{
  "n_layer": 15,
  "d_model": 224,
  "attn_scale": 0.177,
  "beta1": 0.95,
  "batch_tokens": 131072
}
MLP neurons of a small language model. Each row is named by its layer, matrix (gate and up: input weights) and neuron, and shows model dimensions 16-143. Each number is 50 + 15 x the weight over its row's rms, rounded and kept within 0 to 99. A neuron's up and down rows have the sign that makes its largest values positive.
Before each neuron's rows, "fires on" lists the tokens most often at its 100 highest values on Wikipedia text that the model never trained on.

fires on: "a ", "inter", "0 ", "u ", "B ", "1 "
L6.gate496:51 29 30 72 79 55 62 42 40 35 52 49 49 44 45 64 55 53 61 47 52 49 47 52 48 65 43 55 35 57 31 49 49 41 45 66 44 47 39 54 18 77 40 53 79 66 54 60 57 60 25 44 74 54 65 18 48 67 65 50 29 42 59 30 49 81 57 46 52 48 54 49 47 35 60 36 35 47 66 39 66 42 39 65 46 45 28 47 78 72 66 32 73 31 33 30 38 15 40 43 45 46 39 61 57 56 52 47 53 55 63 59 93 42 40 55 35 72 41 68 31 71 25 60 37 38 76 61
L6.up496:50 58 55 72 55 65 06 54 59 49 37 46 37 50 58 35 40 40 51 39 52 44 34 40 92 43 08 84 48 55 52 50 57 43 69 61 19 50 56 35 67 61 48 32 48 35 65 83 54 28 38 56 74 47 63 43 54 54 44 22 54 46 54 24 54 56 72 33 49 58 32 66 37 51 68 45 29 69 24 59 64 67 26 38 54 26 34 60 60 41 35 24 54 55 55 37 46 66 19 46 36 57 64 75 63 49 45 22 51 61 76 65 62 45 68 65 64 44 64 40 70 40 35 42 39 54 36 40

fires on: "11", "1", "8", "3", "o", "4"
L6.gate101:38 56 55 48 45 57 48 54 57 57 51 59 59 71 66 31 72 46 40 48 63 68 44 71 36 44 78 53 51 32 83 22 39 47 51 42 45 42 47 56 65 79 63 74 37 49 38 52 43 39 35 82 51 31 15 67 42 81 56 41 67 50 45 68 38 69 38 49 47 39 27 59 72 26 66 36 24 27 63 54 56 21 30 51 24 42 53 50 66 49 35 64 82 63 23 54 36 38 60 57 76 59 58 61 63 45 21 53 85 72 45 52 69 68 45 43 42 58 47 24 52 53 69 74 34 52 58 45
L6.up101:29 29 36 49 52 62 74 46 47 37 18 18 47 50 48 32 58 39 72 59 28 85 48 42 52 56 38 90 60 70 51 69 34 48 54 32 57 35 35 21 42 41 41 57 64 66 49 24 38 51 25 51 52 43 51 24 70 64 49 55 77 47 53 75 59 63 53 49 24 37 39 28 38 56 43 58 48 20 47 55 72 47 61 63 48 45 36 41 63 36 35 39 51 60 47 73 52 30 57 48 58 31 39 39 68 45 31 57 56 51 35 33 24 57 78 17 47 56 46 70 21 43 36 59 63 50 54 66

fires on: "were ", "began ", "support ", "and ", "ance ", "late "
L3.gate6:68 50 35 46 59 37 62 53 46 32 71 58 44 65 38 58 45 45 67 33 90 51 37 32 49 29 32 51 43 54 52 53 47 64 75 26 24 53 44 50 45 75 36 62 57 62 42 64 51 38 56 35 53 62 54 45 55 69 29 82 65 90 31 49 54 67 34 74 52 46 63 77 26 26 35 47 63 37 65 51 20 39 72 57 94 57 53 60 47 67 35 62 48 29 61 64 47 17 28 58 42 56 32 47 53 32 47 30 70 88 55 18 35 16 42 31 63 38 57 69 54 54 32 70 54 43 42 51
L3.up6:56 65 53 48 48 52 51 43 43 58 42 37 20 38 41 62 34 66 27 46 46 44 61 43 52 43 60 56 41 54 37 41 42 50 26 46 51 46 60 42 46 47 29 19 45 74 62 32 59 55 37 63 42 63 56 55 58 58 40 63 37 54 55 75 74 89 51 33 22 78 51 43 49 41 72 39 49 14 57 28 59 42 61 46 54 44 24 38 18 38 52 38 59 61 29 33 32 42 39 71 50 53 70 42 46 41 58 67 26 82 27 44 72 53 28 56 70 67 47 52 42 44 72 19 55 60 69 50

fires on: "first ", "th ", "last ", "0 ", "second "
L7.gate409:33 51 46 51 44 47 48 64 75 40 86 64 60 42 69 33 47 57 49 53 50 52 52 41 44 62 33 51 25 32 61 22 57 60 52 34 41 51 77 36 31 60 69 51 38 48 46 56 36 62 39 46 48 38 30 31 57 47 47 53 50 27 51 59 98 49 37 41 52 39 57 75 38 55 51 49 74 29 51 40 35 35 33 35 40 27 31 35 33 69 46 44 66 34 30 50 51 31 53 53 46 32 36 73 52 34 64 51 27 57 16 49 51 39 12 30 57 34 51 71 82 61 51 34 67 52 73 59
L7.up409:67 52 50 46 28 58 51 78 59 41 61 37 27 53 55 51 67 70 45 27 70 54 41 43 66 99 26 54 36 49 62 41 50 32 47 19 46 55 65 36 58 57 35 63 65 61 64 45 51 77 45 87 06 38 59 62 83 34 74 61 61 51 47 36 60 52 50 39 67 56 46 37 45 18 45 64 54 51 45 79 49 51 18 44 65 38 38 45 80 71 31 69 36 39 36 40 30 52 33 40 30 53 41 44 58 59 46 66 91 32 51 35 53 54 51 56 51 27 61 53 62 24 55 58 51 57 34 42

fires on: "n", ".", "$", "clos", "orn"
L10.gate442:67 42 60 20 53 58 58 78 35 47 60 61 26 38 78 52 19 59 47 50 74 47 68 48 58 43 48 55 53 45 78 64 41 54 54 31 43 73 67 47 38 00 58 62 65 58 29 55 57 36 48 36 43 54 47 64 32 44 39 29 33 53 64 38 66 51 61 56 25 47 69 70 79 51 56 58 76 41 40 38 53 65 60 55 31 35 43 61 35 47 39 68 47 68 34 35 34 70 27 39 49 50 44 56 32 41 44 39 25 61 46 87 39 44 44 65 29 45 34 36 33 58 31 51 49 69 65 73
L10.up442:51 27 38 14 42 56 32 67 32 62 37 50 30 57 53 43 55 61 35 46 48 52 64 29 60 17 54 56 55 43 57 46 47 50 42 48 66 35 48 21 57 48 66 38 39 38 13 56 72 52 75 33 54 30 40 73 47 40 41 62 54 55 41 61 43 82 69 43 47 61 69 33 60 62 44 67 36 45 55 61 44 57 43 79 62 42 40 44 10 83 80 39 41 42 55 56 70 48 81 55 31 46 67 54 15 36 77 34 48 54 68 46 34 27 27 55 51 47 41 54 37 22 65 60 62 47 56 76

fires on: "5", "5 ", "3", "8", "3 "
L6.gate445:16 56 70 74 67 44 54 45 41 51 38 69 75 19 66 57 58 62 08 37 53 57 57 32 33 52 50 59 33 33 48 32 43 55 48 31 48 42 53 50 47 59 78 61 82 67 67 42 32 49 35 59 40 59 52 23 48 50 45 52 36 42 60 41 66 46 22 51 48 45 55 17 40 62 69 40 62 30 62 47 48 49 31 44 56 90 40 38 49 73 40 50 42 23 39 62 34 36 72 67 55 38 54 61 43 79 78 45 53 59 37 63 44 61 33 25 51 57 36 40 71 80 56 81 64 45 75 64
L6.up445:26 29 31 38 66 53 31 54 18 47 74 41 55 41 51 46 61 41 50 54 24 58 21 45 65 90 71 53 59 42 53 76 72 47 98 45 43 61 57 75 51 48 54 48 54 65 47 36 37 40 54 48 50 51 41 49 63 59 47 20 51 33 50 50 33 73 37 29 73 30 48 49 20 54 41 79 41 57 53 45 61 42 66 48 49 19 40 55 36 50 60 49 39 13 47 43 74 32 45 53 68 39 37 41 48 44 49 72 35 74 25 60 84 62 49 55 57 56 38 50 50 61 49 38 63 46 85 51

fires on: "an", "hear", "se", "ter", "son"
L3.gate394:34 16 51 59 56 46 26 47 58 37 70 55 50 41 49 48 38 42 27 30 47 52 56 33 48 51 59 51 46 38 43 77 46 57 65 43 28 57 62 47 30 66 33 40 55 70 54 65 57 47 46 35 48 38 61 48 30 38 48 61 72 52 56 32 26 48 69 68 32 55 48 47 58 75 37 70 71 72 54 28 53 87 70 15 51 56 32 31 53 50 48 47 42 46 48 64 48 43 78 34 49 44 45 54 40 28 23 55 53 55 70 22 77 86 50 60 51 77 70 39 54 46 54 41 43 26 28 17
L3.up394:51 25 65 68 67 37 30 48 36 50 78 38 37 57 47 41 42 58 50 46 43 30 51 37 40 58 66 66 42 21 29 39 38 53 62 71 48 41 32 77 46 59 68 35 53 59 56 73 89 47 48 40 35 50 55 22 71 49 74 42 63 38 26 34 38 59 38 68 51 52 41 62 36 64 52 40 59 69 38 54 60 62 45 50 39 45 36 35 23 74 76 26 49 32 48 67 48 46 65 29 66 71 42 55 68 57 45 31 85 41 33 28 60 63 57 64 62 71 12 66 46 58 47 42 82 48 50 35

fires on: "br", "3", "1", "4", "ed "
L12.gate421:65 39 48 40 32 70 39 49 49 64 67 28 46 50 51 58 59 25 38 62 55 25 58 56 70 37 25 56 46 46 58 35 37 78 42 76 32 38 28 70 52 59 45 47 60 29 42 28 23 47 54 55 32 74 28 64 51 49 60 88 55 58 65 66 75 64 52 60 63 49 22 39 73 47 22 62 39 32 31 58 35 32 50 29 34 80 62 47 39 42 26 40 64 45 35 41 63 61 61 35 32 45 49 66 79 46 58 50 42 52 42 60 50 81 61 54 24 56 56 39 71 56 57 42 39 50 35 55
L12.up421:50 54 52 45 55 26 47 56 73 61 62 37 34 39 59 38 62 49 40 30 58 46 66 86 45 56 53 54 73 48 53 38 42 33 44 37 49 47 71 32 71 49 44 51 85 32 60 36 13 51 45 56 33 16 41 39 69 52 50 38 41 56 28 57 43 53 48 56 32 37 35 58 74 51 28 62 53 57 38 31 43 23 49 39 60 63 61 57 48 36 50 48 35 63 48 90 45 55 39 50 52 32 11 66 41 27 48 31 43 42 69 41 47 41 41 27 59 32 43 74 45 36 67 46 47 60 65 53

fires on: "- ", "(", ", ", "character "
L7.gate449:43 22 43 57 57 44 33 50 68 54 37 78 31 44 35 57 41 56 17 35 62 11 41 31 49 54 43 37 71 52 76 36 42 62 51 80 48 31 74 50 74 43 27 37 45 27 41 62 55 55 44 65 61 58 71 58 66 43 58 27 71 30 48 72 52 34 46 65 26 60 36 56 50 46 49 35 58 58 73 45 38 56 51 50 44 54 54 24 56 53 64 49 43 45 52 27 51 44 75 62 28 73 46 63 50 40 64 78 35 69 62 63 71 34 25 41 57 36 38 54 40 59 57 57 72 68 76 44
L7.up449:57 79 84 87 49 91 44 53 27 54 40 53 44 32 58 64 48 26 44 59 69 45 51 55 36 48 64 66 41 31 64 50 71 23 67 46 44 44 47 50 52 99 49 52 66 59 35 45 43 59 58 65 61 40 59 43 43 57 56 18 44 45 46 81 72 45 74 67 27 42 27 40 44 57 67 43 45 69 49 52 60 15 40 57 35 31 22 30 41 35 27 69 55 50 28 35 46 51 41 56 53 67 55 25 50 53 56 71 38 50 61 59 68 48 46 39 43 52 59 30 62 67 65 63 46 46 78 29

fires on: ". ", "S", ".", "I", "f", "acqu"
L7.gate520:24 45 61 60 56 67 39 45 71 55 41 63 54 58 46 41 46 64 33 48 57 86 42 40 59 69 39 64 80 43 76 45 34 48 45 70 34 38 58 45 69 54 50 36 47 66 46 50 55 58 52 28 54 45 45 31 49 69 76 53 73 39 39 43 49 38 52 54 20 63 58 76 53 66 27 45 54 48 71 32 34 42 66 17 27 33 23 61 60 59 46 49 58 46 43 67 25 39 41 43 48 39 34 27 52 54 42 43 30 67 52 31 45 30 45 59 22 28 57 33 71 37 46 64 48 70 38 61
L7.up520:52 58 39 44 63 40 42 36 51 64 52 32 66 44 74 37 47 89 38 37 37 37 35 62 45 65 69 44 50 47 47 56 60 64 28 66 53 47 15 10 66 44 39 57 65 49 65 41 60 34 29 37 52 42 56 30 39 51 41 44 49 57 53 17 51 95 62 38 65 67 43 47 52 32 25 48 38 44 46 67 12 42 48 36 32 26 54 69 25 70 37 48 61 36 49 59 68 59 61 38 42 34 70 54 55 83 37 55 48 44 70 28 46 56 62 71 35 63 92 67 47 35 39 37 60 69 39 67

fires on: "; ", "| ", "the ", "s ", ". "
L12.gate121:48 68 40 54 65 42 68 62 54 43 84 51 76 44 49 37 32 28 42 23 62 70 55 56 58 36 50 58 70 57 53 72 52 69 36 40 55 53 86 48 52 43 52 94 44 39 55 48 70 60 61 62 83 67 35 54 37 70 46 46 39 48 60 58 54 73 61 34 40 42 94 82 41 59 69 54 37 38 68 49 35 57 37 61 07 68 62 43 74 55 30 61 55 50 83 52 73 46 83 56 71 45 61 54 22 56 69 10 56 51 39 74 67 39 37 63 46 44 69 11 50 35 49 41 55 67 52 63
L12.up121:51 53 37 62 66 56 40 46 07 61 44 37 46 68 70 47 42 44 28 43 68 56 49 20 49 33 49 24 26 77 36 30 27 70 53 48 56 62 59 58 52 50 59 66 68 53 91 40 66 60 48 60 33 67 21 55 54 52 52 34 59 32 67 52 44 33 34 57 56 61 68 40 46 56 56 68 80 55 39 49 72 59 67 48 36 61 45 66 64 51 26 71 50 57 67 35 65 78 75 42 54 40 58 58 72 53 67 56 62 50 48 42 37 30 46 65 42 52 61 42 55 35 06 30 45 48 43 49

fires on: "\n\n", "p", "all", "-", "\n"
L3.gate114:57 48 71 43 65 23 74 46 58 40 64 76 78 51 36 22 39 60 35 47 60 45 66 59 73 61 45 48 41 53 50 62 76 39 50 20 60 29 39 38 62 47 13 56 59 72 40 91 26 68 41 54 35 24 58 56 47 30 36 55 45 68 52 65 68 56 54 68 35 45 29 53 25 39 73 41 61 69 67 26 34 40 35 65 63 43 26 41 69 50 35 64 36 38 26 28 66 47 37 75 45 31 30 52 54 65 44 50 51 41 82 46 84 48 29 65 45 50 55 54 54 47 48 39 53 47 50 65
L3.up114:50 43 78 47 46 38 54 49 56 69 41 45 51 50 13 50 35 41 41 69 55 45 55 65 55 61 44 35 48 46 57 68 49 33 58 33 66 35 62 51 39 36 54 30 50 46 60 43 33 24 51 45 69 65 46 47 49 58 55 13 29 60 51 99 61 96 50 40 26 55 64 48 50 59 39 41 47 60 52 34 63 40 27 41 57 73 66 63 33 64 58 56 40 45 48 57 31 21 51 40 40 48 50 36 77 76 43 61 52 49 39 64 34 52 22 51 51 39 41 48 69 55 58 95 70 51 50 52

fires on: ", ", "| ", "("
L5.gate265:54 52 62 41 51 71 31 47 66 56 17 68 69 54 12 49 35 66 49 66 67 59 48 52 31 42 56 51 63 35 60 55 35 39 39 42 30 50 66 51 57 31 49 58 08 53 16 31 46 44 26 33 71 79 46 35 24 63 44 33 51 56 34 48 75 60 42 52 54 89 23 55 74 46 21 59 60 50 58 40 49 29 34 52 31 50 39 41 39 51 59 14 27 35 35 44 32 45 61 67 60 44 56 55 62 54 45 39 43 59 43 45 53 62 14 53 68 36 64 36 70 66 56 53 58 69 60 77
L5.up265:55 55 40 56 58 45 50 41 25 57 47 41 70 71 49 60 41 11 48 37 75 69 56 34 20 67 74 52 64 49 53 46 50 27 61 60 30 28 13 66 53 59 58 49 29 46 31 48 50 44 54 46 42 49 30 29 42 38 63 54 40 38 45 33 69 33 44 49 67 28 33 59 50 41 66 56 68 33 36 53 46 49 31 69 45 45 37 34 71 41 24 54 67 38 49 39 39 77 47 74 57 52 72 14 52 80 53 40 56 53 38 56 52 48 47 41 42 59 49 32 59 19 51 56 60 71 53 36

fires on: "\n", ". ", ", ", "\n\n", "), ", ") "
L12.gate152:70 51 57 44 63 70 25 72 40 36 47 74 33 36 65 35 36 52 52 38 60 59 41 31 49 53 49 35 47 70 35 56 58 48 51 57 21 66 74 40 55 54 49 40 36 64 13 78 43 50 81 47 41 35 72 53 42 70 41 50 62 27 79 62 57 34 40 80 49 54 41 65 43 43 34 63 70 27 71 46 42 53 59 40 47 19 51 58 58 31 27 58 76 59 42 30 60 50 55 42 54 56 68 40 64 34 25 47 48 27 46 82 36 40 52 75 63 35 51 39 72 51 25 57 20 99 57 39
L12.up152:59 55 44 36 95 53 65 66 34 55 76 49 72 51 29 54 25 58 31 53 40 59 26 67 41 34 51 66 35 45 11 44 68 29 60 38 42 45 56 54 38 65 47 31 68 59 36 18 40 51 58 41 57 38 54 27 36 88 54 53 50 45 35 39 28 70 50 42 52 59 66 31 27 60 27 58 55 54 47 30 40 52 54 71 45 61 71 31 63 58 62 39 60 50 48 60 48 39 75 55 41 72 92 37 49 59 31 41 79 51 46 43 43 19 50 48 37 59 31 53 55 43 42 51 44 43 66 26

fires on: "th ", "last ", "nd ", "current ", "{", "second "
L6.gate330:55 27 45 55 58 34 35 57 42 38 84 49 77 50 69 49 59 27 54 44 75 49 42 51 54 63 41 33 20 69 32 58 55 57 53 31 27 16 57 52 63 56 70 40 58 44 48 51 26 56 32 48 66 66 43 43 51 59 40 15 54 05 59 49 62 44 50 39 68 25 43 66 68 61 71 22 73 59 63 66 55 49 07 62 49 37 38 51 38 47 59 48 60 56 21 28 61 64 52 51 23 81 46 37 39 55 62 56 39 47 62 29 54 79 18 49 65 49 25 57 51 37 57 52 78 52 42 47
L6.up330:63 60 67 42 51 50 38 57 24 39 49 64 45 54 49 55 24 48 92 26 37 87 69 24 33 42 30 31 44 66 29 50 57 41 44 46 40 67 73 57 49 47 58 57 81 51 66 54 42 56 30 52 15 51 31 49 58 54 50 56 49 47 49 73 69 46 29 29 63 69 55 43 40 51 73 47 62 47 60 33 17 32 42 33 27 51 46 78 29 63 50 57 49 60 51 30 42 36 45 38 35 43 48 70 46 59 67 41 51 56 74 61 81 34 57 14 65 29 57 33 56 84 31 55 40 67 48 33

fires on: "4", "8", "5", "6", "3", "7"
L9.gate374:42 78 58 69 39 68 43 47 48 47 36 48 74 79 30 52 88 62 35 23 78 63 48 53 60 19 65 59 52 37 74 61 62 42 51 67 58 31 32 38 62 75 38 63 37 41 79 37 52 63 51 58 39 30 49 57 51 26 40 24 37 28 70 38 72 62 66 54 49 55 23 62 46 57 56 30 58 59 34 73 62 43 43 56 30 80 26 67 65 47 63 53 63 52 68 73 54 27 60 46 56 69 46 31 73 26 72 47 58 31 44 56 65 46 42 28 51 69 47 39 45 57 56 60 47 77 23 44
L9.up374:52 32 30 66 48 59 53 33 54 57 30 63 71 33 45 59 94 56 33 42 24 58 53 76 37 33 75 60 66 29 73 43 59 66 40 37 55 42 32 52 52 61 52 65 18 35 30 64 36 58 50 44 52 54 39 58 67 62 63 47 62 29 50 32 93 44 40 46 58 43 55 32 58 54 75 49 40 46 65 54 36 37 55 42 41 37 42 66 33 49 49 53 42 27 54 39 59 50 54 59 57 48 60 16 88 32 66 82 55 70 38 70 62 56 49 36 68 46 46 37 58 35 61 48 42 79 45 52

fires on: " "
L6.gate324:67 49 55 67 49 25 74 37 56 87 35 54 38 48 31 95 58 56 43 37 43 54 51 55 48 61 75 51 44 49 38 63 41 39 59 20 72 56 47 97 69 34 40 42 36 55 47 40 51 39 56 41 70 65 28 75 52 67 56 39 51 45 55 45 56 41 20 37 28 20 56 42 45 41 48 55 48 33 64 52 23 41 60 69 34 69 28 56 42 62 59 39 50 72 36 46 71 49 49 39 27 57 50 48 34 40 47 66 73 45 50 23 48 24 44 29 48 50 42 57 56 50 46 36 45 55 55 27
L6.up324:42 49 40 40 38 53 29 63 38 55 71 34 49 52 50 39 60 71 52 53 53 42 48 40 28 72 33 70 33 85 54 66 52 38 80 57 44 46 63 46 63 71 75 18 48 64 48 38 46 79 62 22 38 68 28 54 39 38 27 45 54 62 56 49 52 21 52 42 41 44 63 51 04 64 45 20 43 68 52 55 66 67 55 76 62 19 34 56 43 56 42 30 39 57 51 63 46 43 15 52 37 65 56 45 63 66 40 46 32 54 55 66 42 22 61 57 62 50 51 49 61 36 55 34 51 53 42 79

fires on: "H", ". ", "on "
L12.gate220:36 29 85 24 41 23 67 39 82 51 58 41 31 43 51 51 54 45 45 26 77 29 33 37 91 51 51 71 72 55 45 82 47 45 37 68 43 63 71 42 72 45 42 57 64 61 41 61 71 65 58 42 64 31 44 55 54 65 50 48 54 48 76 48 49 63 20 44 35 42 41 47 46 26 29 50 46 67 24 40 31 33 61 31 31 53 56 62 34 85 38 60 46 46 50 54 60 67 40 38 33 93 39 53 93 48 38 48 57 29 45 50 30 50 50 43 25 40 83 28 57 58 34 52 47 56 38 42
L12.up220:45 48 54 58 68 43 53 72 40 31 71 22 77 35 60 53 60 42 52 58 71 44 30 45 22 33 59 57 19 56 44 57 51 55 29 65 55 50 47 58 43 31 43 48 44 78 50 40 59 57 42 51 66 46 44 60 38 32 65 66 36 57 64 43 17 46 25 65 77 58 60 37 63 29 29 68 53 60 42 36 55 77 59 49 68 56 65 53 44 67 25 63 49 54 60 46 57 77 81 43 60 69 56 66 72 65 45 41 61 26 64 23 18 36 22 81 42 51 48 37 53 28 46 45 63 45 52 60

fires on: "hous", "ing ", "them ", "3", "ed ", "ak"
L7.gate174:59 56 34 32 42 56 37 21 54 68 47 47 31 87 53 52 48 40 56 64 40 48 63 36 44 52 50 69 54 46 59 55 56 45 56 44 62 53 41 51 59 65 40 63 46 53 44 30 39 47 31 58 40 42 59 31 48 44 53 77 61 38 42 38 78 50 36 49 41 40 01 44 51 52 45 74 56 69 63 69 49 73 39 39 39 78 46 48 72 60 56 59 62 43 32 46 38 57 43 58 79 48 61 52 88 18 60 58 42 78 63 61 63 86 60 82 23 27 48 45 56 67 58 82 36 66 63 72
L7.up174:19 45 42 28 54 19 59 58 78 59 63 32 45 69 64 61 71 63 46 56 30 53 74 66 58 55 40 50 49 51 53 31 50 60 62 14 61 69 62 54 38 60 43 46 82 46 40 65 68 46 62 61 66 28 37 69 68 56 32 26 73 33 42 34 48 69 54 67 43 41 63 30 66 47 36 37 52 72 65 52 57 36 45 45 71 51 44 43 59 62 42 47 12 41 44 64 34 72 56 41 85 48 44 63 80 59 55 41 54 91 44 93 62 35 44 67 62 40 68 37 66 81 75 63 44 75 48 60

fires on: "\n", "\n\n", "mar"
L3.gate302:50 63 44 37 59 40 65 91 55 48 35 65 73 39 66 37 52 42 27 59 46 77 34 24 60 57 54 53 66 55 35 58 73 44 56 37 37 62 43 57 71 60 52 57 57 58 57 39 49 24 62 63 57 11 49 72 42 51 40 60 63 55 50 58 55 42 41 64 63 76 26 40 39 58 65 23 62 77 60 45 49 54 50 52 55 77 69 62 88 49 56 51 44 52 54 38 23 42 63 82 38 30 52 68 55 48 49 41 55 46 54 47 31 40 28 37 77 42 44 65 57 11 31 41 53 62 23 39
L3.up302:77 50 55 53 50 36 46 38 67 47 28 50 57 52 34 35 62 49 62 50 74 55 54 32 94 38 57 60 66 61 55 68 50 58 41 69 68 36 62 57 23 60 61 48 81 44 49 26 47 75 67 72 51 60 80 66 55 47 41 75 43 78 34 77 60 67 54 54 53 36 82 44 54 34 44 32 69 33 66 37 65 46 38 39 46 46 79 51 64 47 34 72 52 66 59 27 65 54 76 57 78 54 44 55 73 59 42 42 41 47 61 53 64 71 25 48 32 33 48 29 45 70 78 51 56 49 45 40

fires on: ":", "(", "1", "Record", "- ", "games "
L7.gate132:65 57 52 45 28 58 09 33 44 74 59 61 51 58 61 34 44 40 33 69 33 55 49 56 51 40 39 42 63 41 70 44 31 39 40 64 49 29 64 70 12 70 38 54 49 44 46 46 05 42 50 57 40 55 77 66 77 45 63 51 47 35 40 71 65 32 58 54 35 45 56 46 67 40 22 50 61 31 75 67 40 58 84 68 17 68 48 74 45 56 47 29 66 47 71 29 48 28 48 49 43 60 58 40 76 56 43 63 53 43 42 56 40 30 58 48 63 49 39 51 36 59 60 51 55 74 46 23
L7.up132:41 52 53 61 41 75 42 24 36 68 52 56 41 40 50 35 51 49 72 27 20 55 38 66 39 49 35 48 83 37 57 35 59 41 32 60 53 28 72 69 18 78 34 58 49 33 25 29 49 58 37 45 48 57 51 61 70 15 46 50 41 44 42 45 53 53 50 35 43 57 86 58 65 61 56 45 61 36 56 62 76 24 40 73 36 49 16 48 51 39 44 33 75 41 81 46 48 32 37 63 63 53 68 54 52 44 61 53 50 49 67 39 36 43 39 40 78 73 61 26 71 60 55 66 76 32 55 31

fires on: "ine ", "a ", "was ", "n", "sk", "were "
L5.gate78:71 46 50 38 46 60 65 41 48 52 47 44 40 58 55 50 57 49 47 50 23 53 44 51 28 42 51 35 34 58 45 50 62 42 65 26 36 30 31 54 58 61 53 36 48 43 49 54 45 41 72 54 39 65 41 32 50 42 59 72 71 77 62 58 46 40 58 35 56 41 54 79 41 36 55 56 45 72 52 63 57 48 99 50 70 63 55 73 40 87 47 43 45 73 67 58 59 46 47 43 50 39 47 75 43 58 44 62 49 81 25 61 43 67 54 33 31 34 32 46 63 20 34 59 60 66 62 53
L5.up78:43 62 28 27 56 56 74 33 31 59 50 33 29 56 70 36 37 46 25 47 57 31 38 47 33 48 50 51 64 42 41 43 57 58 59 49 49 42 59 41 51 69 70 52 29 33 44 63 46 54 52 50 53 51 37 12 69 46 66 36 63 60 55 54 55 45 50 29 55 42 51 41 30 60 64 67 33 69 45 67 46 72 50 42 59 71 48 51 48 58 48 36 90 62 60 63 31 35 25 51 21 69 44 47 62 48 60 49 83 66 24 60 54 65 60 44 04 30 21 34 33 60 31 58 53 46 31 58

fires on: ".", "h", "H", "is ", "| ", "s "
L12.gate444:78 38 64 51 60 63 57 53 70 70 82 51 64 56 47 48 66 31 67 41 72 33 55 29 49 41 46 48 60 56 61 65 62 26 27 47 55 40 45 69 62 65 57 70 59 49 63 22 72 59 81 35 74 65 57 56 42 52 74 29 52 45 53 81 68 79 23 49 40 40 51 54 57 54 57 65 76 56 49 55 28 78 45 57 45 68 47 66 43 79 30 75 44 55 46 57 44 53 70 55 71 73 37 44 49 23 56 49 47 58 43 42 52 60 09 51 51 49 60 53 58 56 48 57 34 75 54 64
L12.up444:32 27 67 58 67 41 19 83 63 65 56 42 86 59 49 37 72 47 64 63 46 56 50 66 27 36 48 81 76 27 41 36 48 50 21 55 23 41 49 64 30 42 49 57 63 50 49 09 42 54 71 45 63 65 48 51 62 66 57 44 47 58 31 33 67 50 37 40 63 46 64 34 48 45 53 60 81 58 40 30 59 42 66 50 71 72 55 38 71 62 36 73 48 48 26 54 48 44 53 60 53 99 26 41 57 57 57 39 61 56 41 59 52 52 31 39 26 70 54 70 52 46 70 70 54 43 40 56

fires on: "\n", "8", "|---|---|---|---", "3", "2"
L7.gate236:55 56 60 54 59 62 44 70 36 55 02 60 50 55 56 34 71 33 26 37 58 57 37 79 46 42 66 54 41 43 54 36 35 56 52 83 72 69 79 46 40 48 50 73 53 56 42 32 72 43 45 65 31 22 33 64 59 50 60 62 65 62 45 62 44 58 61 64 29 48 36 41 46 24 76 38 76 34 40 47 51 32 37 28 61 72 65 42 48 56 46 42 36 37 50 90 44 45 57 55 37 72 55 47 63 60 60 38 67 37 70 45 47 58 54 53 54 22 36 46 73 50 52 63 68 66 22 57
L7.up236:51 50 68 25 66 36 41 53 27 71 22 38 42 41 33 50 63 38 44 63 42 61 63 55 71 73 58 67 51 64 68 64 47 74 65 28 45 50 65 37 48 45 50 53 40 78 24 33 29 65 47 43 35 51 76 78 36 58 59 35 54 39 49 29 47 56 44 43 55 57 38 19 36 31 36 66 35 43 57 68 69 51 52 08 57 26 24 67 43 57 61 58 41 54 72 61 56 49 67 44 40 36 47 70 74 38 46 58 27 38 50 73 69 41 52 48 48 56 52 59 48 42 73 56 40 61 56 39

fires on: " ", "— ", "– ", "0 ", "5 ", "4 "
L9.gate6:52 31 65 60 25 61 61 29 47 50 50 44 34 59 46 44 51 59 65 46 30 36 49 62 42 61 53 54 47 52 53 66 35 83 65 76 79 66 57 71 47 39 22 32 56 55 48 32 29 31 14 28 75 67 40 44 63 42 64 50 45 33 51 33 58 66 41 30 56 49 50 60 57 39 60 50 57 41 46 60 45 69 69 30 44 35 35 71 39 35 69 27 43 32 17 43 69 52 49 58 44 47 72 70 32 50 45 56 42 37 21 35 55 37 47 62 60 43 46 68 52 61 44 35 34 69 60 44
L9.up6:47 50 59 55 35 67 20 24 68 36 55 21 52 29 59 40 81 59 62 54 51 60 64 69 59 68 43 51 52 72 46 34 68 46 79 41 50 44 58 58 57 43 60 28 59 42 51 62 23 67 35 22 40 16 68 60 61 64 68 55 29 42 37 62 43 44 25 74 35 44 54 75 52 58 53 61 34 33 63 49 19 55 38 54 39 41 31 56 64 48 42 60 40 78 37 40 73 49 35 50 70 54 46 22 69 42 36 33 82 07 34 47 43 57 43 54 55 26 42 53 60 52 68 51 56 67 43 68